{"vocab_size": 878, "norm_place": "pre", "positions": "rope", "qk_norm": false, "parallel_block": false, "beta1": 0.95, "schedule": "cos", "final_lr_fraction": 0.1, "batch_tokens": 16384, "max_steps": 9766}
MLP neurons of a small language model. Each row is named by its layer, matrix (gate and up: input weights) and neuron, and shows model dimensions 0-191. Each number is 128 + 24 x the weight over its row's rms, rounded and kept within 0 to 255. Numbers have three digits each. A neuron's up and down rows have the sign that makes its largest values positive.
After each neuron's rows, "fires on" lists the tokens most often at its 100 highest values on Wikipedia text that the model never trained on.

L5.gate198:062122113135143171154114104129121099118109122133092126117093145068114174130154163168123109117142122100167133129126139119163121117106122137160131098116125159151136099134081102106154140170113105111117121143140126137102121146110139079119158104137142156104134116129129135148134155134141123127147131134123136135155120119085133139094143061150073192093160135139155153139150122136138111103130109184152146189135128093129149151137111095143124123115146094102139094147098103127120115140129144146140153162182124129123087146117113162169126129133132140122159096107183150150163094160156144142
L5.up198:075176118105164119131112140101102132144124103130100136126096148133127131125150091164141104150137128123119117173126141130111115154123103134163089128140156158137159118152139154141126090144105088121116113148157122128216165123129125118100122088165153091106127091148148116142114154128089111099104121090116138121139146122132108124098141129157153105087181109145124147158140163140152138150159115172142118138086094120097099165092087133127127099073134167130152154152095178130143094109155147127131136145116107116129144091145113163115129082108119152139097149101127159119106108119110109100
fires on: " (", ",", " |", "s", "-"

L5.gate163:157110140120102165100097143140110145134094135142144146176110152120177107176109165116173101159125137138122145114141146135144135099135114139081106148099094147119140143125141130147113126128113165156113127109135116129082119140127155161147163089121128124104121118107170160143123119102129146171117144143117124065186139142109131125119104130107116151106121189129134148135137092114151155143098132099133166123126139131147112100068165130100140098105091090138133153113105132141116100127129113132153156148132157124108133181177151093150152183103135159135124070096135128127135154074094119130
L5.up163:115086141119158112145140109144112144187141118147146130152135117099130066119114148153150135074148088141145125090193112145115109099148069129153120113096121153095123116107126156075103138104100129099119115153151113123077142128142096141114122137160143122126132125139145133119153146163128160097150135135112140119154155165130164147097130121114122158076128137152131142157127123101105089138159154108083148127160138125144142099126119127124107151175103136162140172146155127121145117130101150125087150144124130114130149126152135080116148111133096145105098183103159184153159182112116126124
fires on: ";", " |", "/", "_"

L5.gate283:091108089174082120143161113132094165114111148122119132124087137133153176110130112119118109157120125150121176138157137138116143127146095145123111142112167141114095152148067134092132109147082112146145117095133102152140105119147100118108069109130101182133122116141098168106108126119118097121171137139125119145169128147136133078133141142127089136098108111095129136123111111120143109103142145136131130180122146142113099112124107119143101153106104164117105094137161060125177106111146082174157098152118135131112169152116152146143098162143088145113164131152158126121136128146149098121
L5.up283:152110161163080131112120173128099146178110133112178146123138069170080127123140153095084115120103098140159153124140123107148131118158094095146130109126116145145119139155132103104136125116121133118151151133137136158081112133109147073129139192161140109126145106136118111103111149105122144104144152094158161112117127161136115113172087122172141152117152120124104140115143156117144103169125113115165116135128148124165114141085122137129111139150097127142083156139143139117100149166157120143171125098109132139119125181168144129102163153111136143071114117153133163121101099109114101168
fires on: "t", "ed", "pt", "ict", "st"

L5.gate172:082170152159149111107125096130108124160105103141116145118144132050098184109088120160130129102138167100148115167134138129125116111136126148154130127110146095117143165130104119139122107131128141125099115108133137146124163130125115161122162125156139144157134118137113146094123178075140151114110118122152140113127147104123146151126108121148177131103132068130127092124107138132124167111113168130154125148093090112116128107138114099140098080130098100174089131107126144119137166087116122136089202136131158141143152125135092121103105136148112137113139122145156072148143178117143186134
L5.up172:149105128153137072160107118175096086109141154134116136096121096126121105103125120134137113173176150143116118146082116167143103133161134130157120139132125135103144086128148132115091161119148101126165122135126104087150125139126161093114143118110094117115102128106127151091135106171179091135127101093179124127112135143154132142149126082133109119130062137147143152053132162127106137143158163140150156108129137138110108087117170160086112108096157103095104147131119097136172101141145106148140116113097151119136101106158097127136151133127147168137085142123164138125111150124118131113
fires on: " n", " bec", " N"

L5.gate2:140158146110162152185117091116120136104109120107153185142150125164137143098098097116081162118145104111124115130156128119130130146098127150126144176144159143148123139166131100128101129134090148089124154170130131139129185124122143117103149103150126178071119079162120126130104140116142128121143157132130139121155104116103100169174100123136098173165117165150169114157158153085114109171167099148097099126131113098095134105123138078116157114096131116132133142138138186139136147138119157116104141138084135135191137130133138122087137132129123155086132127145130149134114142115147115129
L5.up2:163041138080119152129123104147170153131135091129171101116138145116101129126089127135114136136095087130119153119111126137102104115104052116115158175112128175168101167135147120140129134094130137108131140116124119175152127106143128143100142103118148145083120106132131118111137123071091116135143154114142132137172104099143096161165145115186108165118152150111159141161121117132142104133124107095121155101122149152113112125114143105079090099125152127163126167126136141167152118167116128103117145115104144114122117131145104165110154103160121144119080161136132116106103133137156123112
fires on: " John", "le", "ou", "e", "les", "a"

L5.gate329:115120160063168183105118168141130143122102134164103167168150140119111134103107124139121114088165141140097114096135195158161157137136105139099151123124135088113135162130124157153128101142116106138101084149146156096122115130145120137142120135113120130135129122106118117106122099117115129127161122142172131135183112128119104106117137122092110129157135130110113182113125140114171133113144112142155155118168120157090122100120161138071121043139147145117066129104134149121143133150166182108122137130117099162148117133171122134085101120105134106117128137111124158138112163134099114132
L5.up329:156109166125129090150130170137126116124159121167165126161107107130087115148120158096147158051136081090147150150102118126121114095136114122112116183107163158166139150138140123124173135099133156132169147133114119125084091112142157172114109127087070127098155107159164141143155137152092160115131129111130113119111146130137125152135120143162132134123126124179106096146136153124123141169122129162143121135092140137092127138097131109159123124110153153153173129127121113148183113088092134101151079144132118150122166092123121108142146101121173101112132121127172110123117136126096115139
fires on: "a", "le"

L5.gate96:110125144139145171109067138148150118170124129113100182139169141122164120170115073128106147067157136110155116164154133130087108117126107109133120131137098108123107106139098115128116138108117133129172135150153088135120115138148148097105105148164156110131130088130128099140095180140133128125130122139133157124128145142097154099154085108144129127125132165137149116132132106153150102125101137163138103159131153134135086145127158106128126118126090140122168129125174168198126132151098100117111144130082128103181111110111131108152112153138104206106133116126129166167140152127116097150
L5.up96:146185105100092130118123126141141124150119108078100094135102136109138121129104140116195137105165111122097106159109101150105127111134134141154098159106113134131148121100160079158127146165137166138102182097144172113141120142079154092117154138129129126141132082173155117120114132126120110149186104117120137126077106081081070138113144123148133170147116137136166158140118129133115149150142169121136126153103105122144140145093089164136147106160103128077153145114132152137135131114144150116147099121147121150110098122144150150081153140154129144092156149109089118125143126158143142125
fires on: " I", "I", "at", " one"

L5.gate151:133115134125103162124108120091114149134119116142084136118171149113120183073097100137079115117138176103141153151109144156134105125083120172155130101156129138171172136121128141134138111141159117128131115146112129109096145134140165136114120127095087115109137103092145139128144153134118146149120071151134116123119168116112146113142071122120119120098108108127171126096076148150159105168132161135142135093160127106144131099097179107152140124155124111116060125152102134088098148098158125139070162145148147123120102141114124119139100140116096105121128105117150076106126108105117091137
L5.up151:127119133143122141108112090138159121181120133120155117148112127139114105105087152098134154129138127162133136101149109077131120135125136145150150077108126129130123130148154176153126131096141113122128142129115070127128132123132105151144148118192109123109107122124159129134107097138127116090133097124162117126119115129113125105085144159089120118147122119118154189171130124090092145100114126109124092093114112109105131158168115175131158095099159139103144110123131139114088107079147143165119181107093109190154127109134156154080160126097150142093106077127121135111129128101100072160
fires on: "et", " was", "or", " is", "oc", " ("

L5.gate388:134130119140158145108128133113158142139114098153126152128141119108178135147104191148088144109106153113136164143108149080159157146161113153121117144120131103106162166114141144118124193106118119112118116139107174135145120143101143098121093099111149134135115116086102112132141117125138112091176130106153156126173142141060091177119143118152091137143107114164100139085128121113120108137099103144092147121112114119158105083096124110088103125133116133131105144124101115096165145097121119132122121167142164132224130122156136113132129139178135140137133167112132113152119113099123113114
L5.up388:133087093153092148148145152093140148144139142105129122126112145149154129090124090168136136149125143154148109068176141121149135117114116135114136157107101105103144090151112172140116136119150133121151118110151088127085110149081126147142115195147144135079152068129113099096162109129157121129152171089104139118122171144125135108106081122130139164119135122117112147144151112097138121176143159148136176123143143128129123107144125111132196071136126116120120166148146152112115125163131165128115128100126154122164133171119106087124151140129162143141096138144177162100143116123123118144
fires on: "ased", "ed", "ished", "ot", "ated", "t"

L5.gate232:129152103089052177127096104112121101120137118132154135117128105110120162097136160112106127128143168137124103136110163156117124133077133126152101120111134077130146143117122107130097187163140120090129118150144143134088092132134170095119179148120139112088117113123132110113099081083130113140115108092138139111115133132120124165130123122115099150124133169153123115121106143118135147160161143123118136145108135123120122108120104099098178149108139123130106131112156110065107149105094147126144146107149160122116147174100122135102118154096165095141150118123184149145157131180085086175
L5.up232:187095153125122150168151111094139112112127156139134134107141126134172135167128142124102156160184135131142117128138116107167124108135131083126107122139119117122133156175111136106144131129110119115159172146102188134115135145154143181105120087116129117082176128145145105092086108156158162155141137144134148075137112126122104096107128152196150125117144160134120122132143144119137112123103109129120117162123120136108126112118138167148127146099142141125116152134179129086105133076097132138150148115147128099181162133075128134154128137120131170128122134143114171094146089073112089140
fires on: "y", "ct", " act", "ce", " D", "|"

L5.gate190:092150116128090133123104146170141126138128114134155149126142158086134171126101139129139146096115145137089084127108146137110126135088130114138144098144120112122105116187091137139159135103150153100117145085131136102176122139107122109092135110131131148140108171171155109096080124131126138133125148131128140130090144096092123129139109105128146158119142154118138122108148138186140144097118172134154134105125112120116117113086122126159124083114134144158096118150180144086103100121105137142086122137058115115135118163111101152158115205123145173081132156113120092104142138178135135110
L5.up190:137125103128166136139118147095160183106093192137090121124122126135118137136132097069148116123171144091084146126126158139127132113136116109100095097135124102130113123111093109146164114111137099132161149122143121128153110107153086168144143138151109128124106151182079123116071137172109123114118121099153132094102123100104104112139094174107100107124141089121134153135127163141174099163143112136124112120118135130116123158109130149158111164139151124086144098070105101119128127091091168141145142115114109160148119146120138135123053160139162133118165119132102139107143127114110113113
fires on: "h", "overn", " Ch", "ct", "l", "ag"

L5.gate368:118104174138178180144129117145182129132074114164155119130112170093137149066123154120137113148111148162129138128129134147149140121120105094135139178143166137130134117150136093137143139108166129091127126142133175136128153123131111121130153075100133162087144104117153147135149162142163127145126145129131122131132146122119101109135137117142109129115159146169128103141140117171169126142091135128131158179113129123148131042116123099129163136111117145139082091139151108123152103086129164117103099137101143110108112142145151105128126190108094147125074122161158103108148144133148119146
L5.up368:134132121119115104131124109108120138170153123134149133144166116121117117157101184089146131131128113134142121158133121133135104119129153149161134095109133153094130139116134108175107142150136092103169093144110148158106146158102139112101177090168148112156131152144130102155101157099134115149172098143122197130119112134120117129102092150130139184124123106161135101112069137138142104105116140094092146129130159138144118145083112123134104092132132146116137143167117129101152091161123134126109125130091143145184115126158137204131116111130121138108063164083141116140115151123099181130
fires on: " D", " |\n", "2", " d", "d", " ("

L5.gate221:146150139108135132163129110130093148155158109118119142160092146148159112170139097106065127140171135104113151177121138152123206144093128152126098105157081142165113099131106113087094151116096122105152134151161152130126104138158116131108145109159092116125137114090095128120110117133143127093158163088153145141104081156157117166134122152104133141149134133122127123160118128128093097097177125091128172147111104122118102129159150158103117099137130148093135107134150115136097143124106143156146161121157142171146197110129136134116137152131111167113129164142136134113149148103112098116
L5.up221:132141123139121129126140137162123128137116139111148082154126137199114109137148121086140079148126128123084126132127146176137167169116114081087118101120123138127186132142170130131124106124122180158107148135170143149122106149104119116176119107124086116117099131070092128105105105168112120127096103138081132145130136154186091166137168111095149183140190137132134129161113114129139119128179130115132136085159099104099112119106135102133107097121098133113113131134131118143150134108126151111154116158129124160098138135149145147135123122076107141156126135125126176135147105085125114117
fires on: "ro", " A", " o", " I", "F"

L5.gate82:126146117127122112158136126120140125155107160145134175108107116144183129119100166108116134107103131143172136121120145096131110115092093094126126114134103151163157158117118114079146146155106105083137137109137109124106143121147114134120102116120119122079151107114144117167093166118134178127138097165101084124159140079089181153123121145113091111161138148145119145112146136135140179128089071161115110162148142126135134123115099086134106146124149131119143066133148113131094134092158154119147100130159156129091124086140139116163116159076127161115115090100145095140111140094138135095
L5.up82:137146108136165111083167138150145147145110143127080134138120131109144125124090157076111111139160107123158130145106142105177122106107149102111127095095100071132094156149136130125143119144125146070138156105145155151079139109138130132079168152119144150132145131125131118105146156096146128119158102151145161136126157100132173114154125127141131136131123132088139139145161132104171147133125091084134106131137123111100147174102164121137119134145173102135147137130145121105103178133135130130124110125113040137159147100164176135113203155142132128100131134116122101133126164118101147114
fires on: "es", "ts", "ge", "ings", "les", "s"

L5.gate204:097186143143117097200121111156098133106136154150092119109158125121159154133105122134116161098151130151128126154102131088123108091139157116076145134154137129118119153150147128138083138168142144112135147105155099123197124151168161135146122136114105156125115144131104105126139153153117127113165123109105107143124158091160153136154108126087166134130143130112118115115141145142087162119134116136164136129092163104154108127172125146139106082088142085149160078118098132151104133167085107109113140128133125181134124086125123160147162133135164129105159129124165100172116128124104124109
L5.up204:135092093159141110075113138153168154144107142135152121119128117164110118140123118181116098124122143169120082120137126101119128138150102125103123180126147109142142138117150116115100126124110138148158126128126104144144129097112093166142078173067111133147140188090092116130153060095157141137132151121123150127127080157105122072124124158128115110133101136128151127135153145132114111132100159096127123125094122119140098139112122136149086132132111185092129122134140103116108166122084139133127138173092102154103121156143169151140096133092169145140150124136083107145161140102118100097
fires on: "l", "q", "he", "m", " L", "h"

L5.gate131:170123114125150134106174113125115138104133116129150112160112107118119146151112132177120135105095137126137163151118092104137165096117146136117131161115118125103137106137134124128161100101118112057185153153096145134169099117143126107116140097109127108081164140126059182146112123169152097124127146122130150100163147111067151146110120146118096147120114139147108146090132092148140134153136163141162136172191086147121112104097137133161178130154132118142164146148131147115143130180107118137124122092156162093156128158168131129128132103120137100084137122125159131151132131148128136122
L5.up131:140130133114167146143124141139147145115174119086144120138091112152124121072097131143185145157106130151143141149085131128153138149153129106130160115142112093126098114122152132152132124124153097077132121165154153185148150144134168085161171128108126090128106109145115081186174125109141118141112180093129157111076117148108152126132160136115136090163152102174148109107117144112113104087121129165118114145107111157150117161148169141133167115122124143104101130118150113102107122130114148094118171142143137166155134118139129129106153092101139130128165129113091173160124124123143152147
fires on: "ed", "m", "own", " year", " was", "\""

L5.gate161:158113134138134105129129111106089120163093148099097123088148083141168132147105107145100144045116157125091163116124190124115093088131136118079123122081124105098124135124110094134158125106107147134150141139124103189127142139154136129117092129158120151126100154106096149136093138128145151112110154130125124109102143116128129127112155155136130170095116113174138117130130126143143122177131125152111116155096148144107119111134151094103123116122155083089173172127126140140081156145129148123155154129140126158148166137205131116127145118118145125086141145185130117116117158120147118109
L5.up161:122132116148137116124115137105084135138118126107140120133132193143118135147104163127154102108129108128105098138147121073112104113110101189095116106157103084129142107093144094131142129150110121143107179119078117107101117098146102138159122161125096173078129164179135148134118131123129141116110168162091117080155131121123154108138114114136132169121105151081123147136131169122163156112132133140154128169162124115202147123120154124170140119135144098116171105114108115118128108121093101162141146143120174137115168127175121101140090132097098125139110136103120111114135128133148083105
fires on: ",", ".", "id", "20", "ed"

L5.gate495:130147162137120119091133105131117168150098099126127129132161171109168142088174110140118109120101135113144113119177140150144153137098136145149121129138111090167147109159164122114116172103158130103124134171121170141114114121110120107124107092101152185097129115148103131107132117104112173114146150104100123126132168121096117125166168120136138145168130117158111150126137140147129114111126113141152131103131124119121115136115155088107162105114162156158112177120137154113161142137146136162135091162172096132126173159133143130171145141147056182101107114106181172136108148109098120116
L5.up495:133127116114118119064103158140112075117179131159149176157107150165122129154124104108130149062109159136144130140167103142083138133120134119123113155138162161118128144115120106166128119154125089148117121111126111120130145138119130136077163141163150093152124128144189129167146143114077087157134150118102116156139095137096119095110120127123115156157067124140116148144107118102077168138138135114120065146094155139123141119126103115128131132131109153153120134132121166115104126121057167155138140116147126073111138125145134159094117107159147157133119114112103114132102100137141134123
fires on: "ab", "s", "qu", "is", "outh"

L5.gate144:097161127097144160138131140096079164156154131164117159122133086090145142114125116113073108121132149168090143132094144095172127119149133156132169190159147142157115133127071151143120107150103139168132105101145118104104133129097174146066090133169147145108160167125110116133124105160142102104115170141111132112127141134164135078122093171145188143105087127136124145137118108125165153110148105120095106097138117143159143118133127099155123123144121141111130149140124131102109139136121116154129166170158136132145094130110165141143124124136155131164139137126122123121145100097118172114
L5.up144:123135131148173134125147097101150110134151120160148141119105108128102163104131117172150139119131167118098104147131074119144127179122115152097161146129087172127124121124121130108101089139089168099150132128089125113123122152112111125104115128115128119107140086173110165096168133173159103116098166139160103150120112127119121153133148079100145103177130086143164117154139083138080110117169126104155107145132161077122125140097090124147103114138109146136117143163110098130162144122126085142146121140131109108102136153135138145087160139167125140155093119110160127090174114128127168148
fires on: "–", "ar", "l", "h", "rit", "ash"

L5.gate185:078135134131146135116112102156088155124104117135150158107148145088100147111131130150153103139152133120132111151094126120135123113140164139155121103146125114128184096140113121136102130136169108107142151159171172172169159111137173168098137084141168150134119103142134136132112164144088117177117097115094090101129138092126115113098104129138087157131122103169123131120085139178133130130100139157130117116106114133085115181122109129098136138100107140126127103127104111110132127128154137144133144088103081173150112125131101120098141137103120144106137174154202126148120180154128124102
L5.up185:127150143120121129125122106155119116119120136178172155087107120130144119121134133104158115122144151110144118094117138148147141077147161164161122098096133119129176089102146131128159136155177112142145155112124121165134111139163111146148128082108156138156131094139089135104122138116101106124124078122127081093146160129158163128120088152145116113174112092150117131145113119141118139143090106111186105090096079124126131180123126127137109140115117150117118116150102120094157156116162156142099113114158140112128157123138119099086102129067107136153106158135194097117127152184134138110
fires on: "ist", "y", "S", "ter", "s", "ry"

L5.gate295:119144087121072116095109124106082157175124099152191135123169118091161185095107117115096119128140105107116116137139086113134129106131118114100158137130076129096148129157131085132126109138081129108150140127109132099108107153166164136145108112142103147128128116140113139161115158134146138130140120104143095096106127109129156114137072139114128125126136121169104098143115181106111133108133153125143131135129157123132101141120130154141119159161153121135138110149102103138143130133098089133129144142133135140123119081098118144093137120181071111109133093188125095125193129172104146087
L5.up295:141182135109182150134139158119144167127123107188131155116155121130121112105142162133128130136122147114105155159156150117200158100159111130162140131146112143123108145137143123153112113088118128123083118089132132129071094113165134118102105135135120119159147145127143147143162101107112166132106098137150151089151118149129145152118090135124136140143101044111110143050135122137123150105128131095144143157103172136146108144086132166144155122142152119119134080120126070135128124095118112104110138092110115141160139125135091156155138117162138145124128115083135133108127163128104099140
fires on: " des", "a", "es", "s", " de"

L5.gate496:109175149116126152156096111124122168119124138167142128129145135109129163095109128125102091116121097117125141114114133132184156120135191145120142122106120097088144160129113083140118132132139137088110166117118140127155107168133127117109164111127117092147121078143111101152134144104122163152204093153130094152140100109163086104139115160176114120117119158154110127156122075097116106062086151093121150181117141119126112139132120109097110135104111126100137135160133101116127131160137152162135154131161140129168144123149122108136145107116104135126127098093147103102191139110152123145
L5.up496:134135132125102115131103149108103116127078205132135132092116090104072127132147148089094131121112119104153098108141132147132174161128128122108137120140146099093111174128117103114121139143070093109135151126120154122132132139163133060142161118089099127107121150104129128167133100145134125120141110177156088092122158090165140111151142176129137133141135141139131133101095110132140144085161151117150116109127127156185127102123117140112157162125145105116126107150151137142169106119150141135121099115104155147140121137163141100136124133093175104135146132155142082106108155063120087154
fires on: "es", "i", "em", "s", "1", "ace"

L5.gate332:118131158127131108151082118115101157121104119104113162148143128097121186142122140189091136138137163123131130185124165161138121119106153134142100166131128102119127150162118104149099131128197138153167108130160130102122176139161144139125104081072135161152160126136125114109101121146160096091141127098123134143114128125146107108137125118108140150069126098160130145122071123127134145110113143138142098136124140128119101170129112105109123105120132174149132143142103137080161116148110120192131181128134132112126134093119120168149175123088124172093139151136129115149149153131126100104
L5.up332:119135147124144138113117141113184101158117123192148118165124114123098139107114144119133131153094110149124090120120146137135113078148123094137179124095083130133147094148178129103129170149148160131183137107125111109128099150097156102091137144165129114151124130106117096064113141131125157117087127115121140090143163130099121128119099164146126139096147107136137145176157126129087146170056150125144153132130138139138148124102110126157130113144109138103083103110141146135091146106170125110128108092100121102119123133117142121116131161158154127090116092125110158137124118169108151190
fires on: "el", "om", "y", "ol", "wo", "ist"

L5.gate448:101138150109150147142133110151103102119098118141090146116110130115110170098143071186093082106131158155133139152119120148141170137097132119147105113153110160102122110130098120136053142105146160110082118136099158117083098183133140134159097117134130145132165138126119118149094140138139137095174126103137146083130125119149135133145082102157148143127129125100171130148128142131129151106160118127150122147135111160107138086115168164109174099137139123128105115181136216124139129146140136131113134128157114108150152132092122108106138102095123139120107133114091129101134088099115131121
L5.up448:105153116126150174105136131146112107174093140167131129104093161099104131117110136087141101097094121117142113104091139108121135113113138129125135114131109145139129081079115128134124142153151096136117139069136154099109156140131123175160120118080159142164160121154103136155139117146119095102103113127124105087129148133172166144075145083158116153133143147100122150135141100133139175149096128108127162161125109111123124136100143150175107147176159156125118155190152135162142090114147143107163096133171126133127161151128105148129140140112100143167148116157103121120138096113168167128
fires on: "ing", "ot", "us", " re", "e", " in"

L5.gate32:102082160128132170111092159160175106178190156123089130131134136126129117187102120102158082129112129130098104129137149149088129122089113097143113173145120119104147133152143108171117127081116104097141109156126123124158117150135152130118147095156106125158132133114110132122133101102141094139095128109079162119102130121107098128118111143116124158100172171113124136131150137164135183144147117108104130101152115128113118115136054112177143137095123138129087154131121126144125156091119140101125119106112114127165142134100086138154137146084128132170112153123135124157152146145079120118
L5.up32:100098105200143074115160097156138128137097142131112147142136153160134126123158174133127138106143141123112173126103124131144169102148167122091138137106094137118117128115134152158152111134128133100107161171117109102145147151106159142132117085146122130139130121186124172122127156146112096119142115109131135143129130162154151126089172154143125111176177114148107111099125132125100157111110129108077129122129098139086147122133121110138140139116145225143121113134186095173149124104136133139104106108143098131156132125091165124163144124132118093140126102142159138122133109116100092090
fires on: " ab", "k", "g", "ar", "her"

L5.gate393:158141141130114132115109128151153157151106125120083118137122135160176116130132141174110123100117155154139147142118143136176132131153129154132155155127131154140121078167134101151138116150120136096122153122151137145115103148135095171093134105137140129143134125086171144139153120148122154141232152147135163109116124114153133129146128169111146188103150125151092150104078130074121157098165118085138152133124127106114135124110119130155124119083129124131110130126109122147170132133124109137139163125160117124124113149109107125097138079131126208122101133193123106134137171131115091107
L5.up393:121118077149101144132144128092119130141143138110107123125120135087170092169136088148122092116152113115134106142145172116127134105156121105128109154121113124150146111145157130116144126144108135133112119129111168115169093122113097088112164156117130129134109128132178101162136139138104097130116120126154166165141142136111156126134142131103115124066169120180098131132154163097140105107179124092105115079126113139126109102128040138139092147144113127090131128171114089124133082175149102121128108100139172152106129162159121171118102108108164158109113114157140128094139138131144088129
fires on: "ad", "ess", "00", "A", "ult", "R"

L5.gate481:095149133051140133170087115184126141090150155161132109159112157095110099102115187132121105104139141125114129151109167127122123114112141105163107116175061125102155120173164114095127160121141125104118136134141162093137160128130166140117120123112104124107119111134156133124159156105092112100147142109117119155155149127130114118150152124132102128118131166135108120124131136140137128101134130112095151162197106170098132105105170132123117123149110154179090132142130122124089127142111097142119117135108107144158116120087167132075116157145082120119118096137099155134131117137173111123
L5.up481:093149151168099136164128163115132094111143125123102117111104111100130111149131135119113111125152108094153105130131163125122174158123099107158133116114099149130126074152137097133139165106149120148110187128154090117112141131186169121187120125108112151153155123131155155141110158082117151075099135116119110119141145114177141148139152147137099110122100164080103124116134146138156176124140171131142124107134098158114111094136108109097130131126102138108105102122124094114149103144146108119120133124101119136101089141125119159093171166104122130089151138150118158143158165083166144181
fires on: " res", "es", "est", "ur"

L5.gate479:098126105113144115110092091177162139107124122138135131141103148126120179146175151118070146108114163133133152106116123126139163169106101096143130143143134117112169135135116145088155114133135152136157108094103131140137137151173149077137143114142150108096119108114114133155134160135118181128132145089110138131162116150084111145166180146146119101108144188158134123160133153167104108095173114128137125114145076157128102135162141124141166151106120106149119144147136160118105152116179120077159164135118076081140132110100128116136163136105112151107133119114152119144128116102111102148
L5.up479:116163146130137122096125158141141123104126100159133127168158176155133158151180142098115141131138122112104138114125143163110121143163095134140162105081120096148132163128110144131122134171148084190103112110135136146120121118119128136161127091112139143152094149143107163140106165148117133139136066090144115147145144141149154118139067184078162098143121123079103109126099132158130094137123113111097108141134151079154143148094164096135146151148132117118105141111097133090092114164152118143153140117144106134137146104155148147089094108147159130134090113126094112164152099109111133144
fires on: "s", "is", "er", "un", "n"

L5.gate365:122112130093162115125094147145117119158105127157133156125119115145087146131124130095089146095160135156097118098097141122098166083133161140098136091130144117122133153138158094132156142117124148151162160130134114162128149137166132125124115129138110118136142107124108111169138119162126153107139125113125092139169146109101091149165138170151147163143144106156168121133116086157134149158145129128085095079124114109107096155110172091103175119089136097136128149129135126096130152117131122103148141112136100162103137152117189119116183128136078164117124181173118133127101182145145093112
L5.up365:157166173146086133137095105192123115136133162135108112133113116148094134109144142124099120134132137135104102094055097147160113136119158127170113114103126122131129147155115098093102103123118089127134123105118145120128132137098109149097125112151126125124132114148098157106104121131145126126099093081137097134131110126149119163114149148122159112183147121118139121143093122169130130108114119113142126135114113089096110140140128137125121104124138083127086133165149094127156118091176135111189185067138107107109143139092159136163181120115131187129132144141114134161132161090132179114
fires on: "e", "a", "o", "y"

L5.gate213:085159105128086110142148130130115123173139083083140129083119172130164120109124125124144073145115173141096157129117171142141114110159107159120134110134104112121122104145132102119109152140177095112098120153104174107058100150118129155087147101131106161155141113093103146104127126151107125091086107115100129115117155091121151133105111118123120178133119124135138130147135158167128153158103138135129135130135137124142116117102131134143174127069126142166134141136101102118131141119158130143144118144077151116100104095140138104165119153117154138126184106117142141138112145207104143131
L5.up213:143168167160157098125171153136141157148137127108104118110107150140150144153149129080140075146165153113115115145133127117154149100091156135123127114097102134146126107124129087135120158126147097107124084132113105130089117127128115152106185106154127131148146160165096135125137165172171151069126088159140116139104131128131177137096131090114103150124122090155157130134176100109110138143158159150153132115120131108139111165160115156099104088089156135105132115170098103116130139142151114133106132180110158151128103149119140113112159115161107110096160080145152148119116153159126136157
fires on: "iv", "ist", "i", " st"

L5.gate366:075155155126086165145136103161138149149098143125121148145068144110137161103122148137087116160123136093119124135131149136127108161130094157145108088100095151139198147180125135113120083143122118152146119125152121128123137167138127141138140147116159170105141148122126139082139168123109151152084139088099131132132104127110116179111160090129164092133157154129148133126141110124086116132126132118113157102157142111085120116099121095119150148138127143135141123164133101108133119113111127126169154120082162141105091117108144142138145147167089119138207138123157111148172119128112164154
L5.up366:122083120145111098120116154134137139119114155123124126069100143110077107096134123127130142125086102100140150120117079136199134103128107117112102099125093090130172117134134109120147131072108124123133147148129168127152102118090096133137148072119114096096125106107145127135133143119172166113130155117127115131131176141130145123124130130182121105136151114117117109132131122144140144111168122169173147120119110144154139126081113125126100138095120108091101138144176127137136154108158113126104152127148177089130103158160089152126091133133070093120136100127123111106193146092144122169
fires on: " res", "es", "un", " Jun", "pp"

L5.gate279:140126088131092159093114124123128119118102130100125146117122094111073127131092146122109109127143138139112092159109115172114138135122111111136134108179152144123116122132104152128137178081136151110132112090114102133096129147139160111117113131134137164094104154099132088174138143129152131134097152120139145159164132100137134187151173095116112145130116135126147138136071100140161101143130128131129122129200136189112127113104124137134161167134144121142075161114133131126112082144134089136110107103123128187118108147101119147110114137194124138107123124119131182198135124104132124156
L5.up279:154154121136128133120097094105116170129125125113094114166132139145122119095095134143130100132148134121155134126139138121162155081130122159095152105167104139116132113116100097150145159088121103144076137201126114111106090159117134141161103170116121138134147158157163142114112124108183157097103151107109143135131101135097152118157132147117128154106104130116118151149147134069128150125147129134133135150159136119152154098138165113165147146161121171121130100143189105161154140130164102130082158168123147148145117094139130134123077116121132154093079129130101179151087129101158109122
fires on: "re", " —", "t", " or", "ity", "e"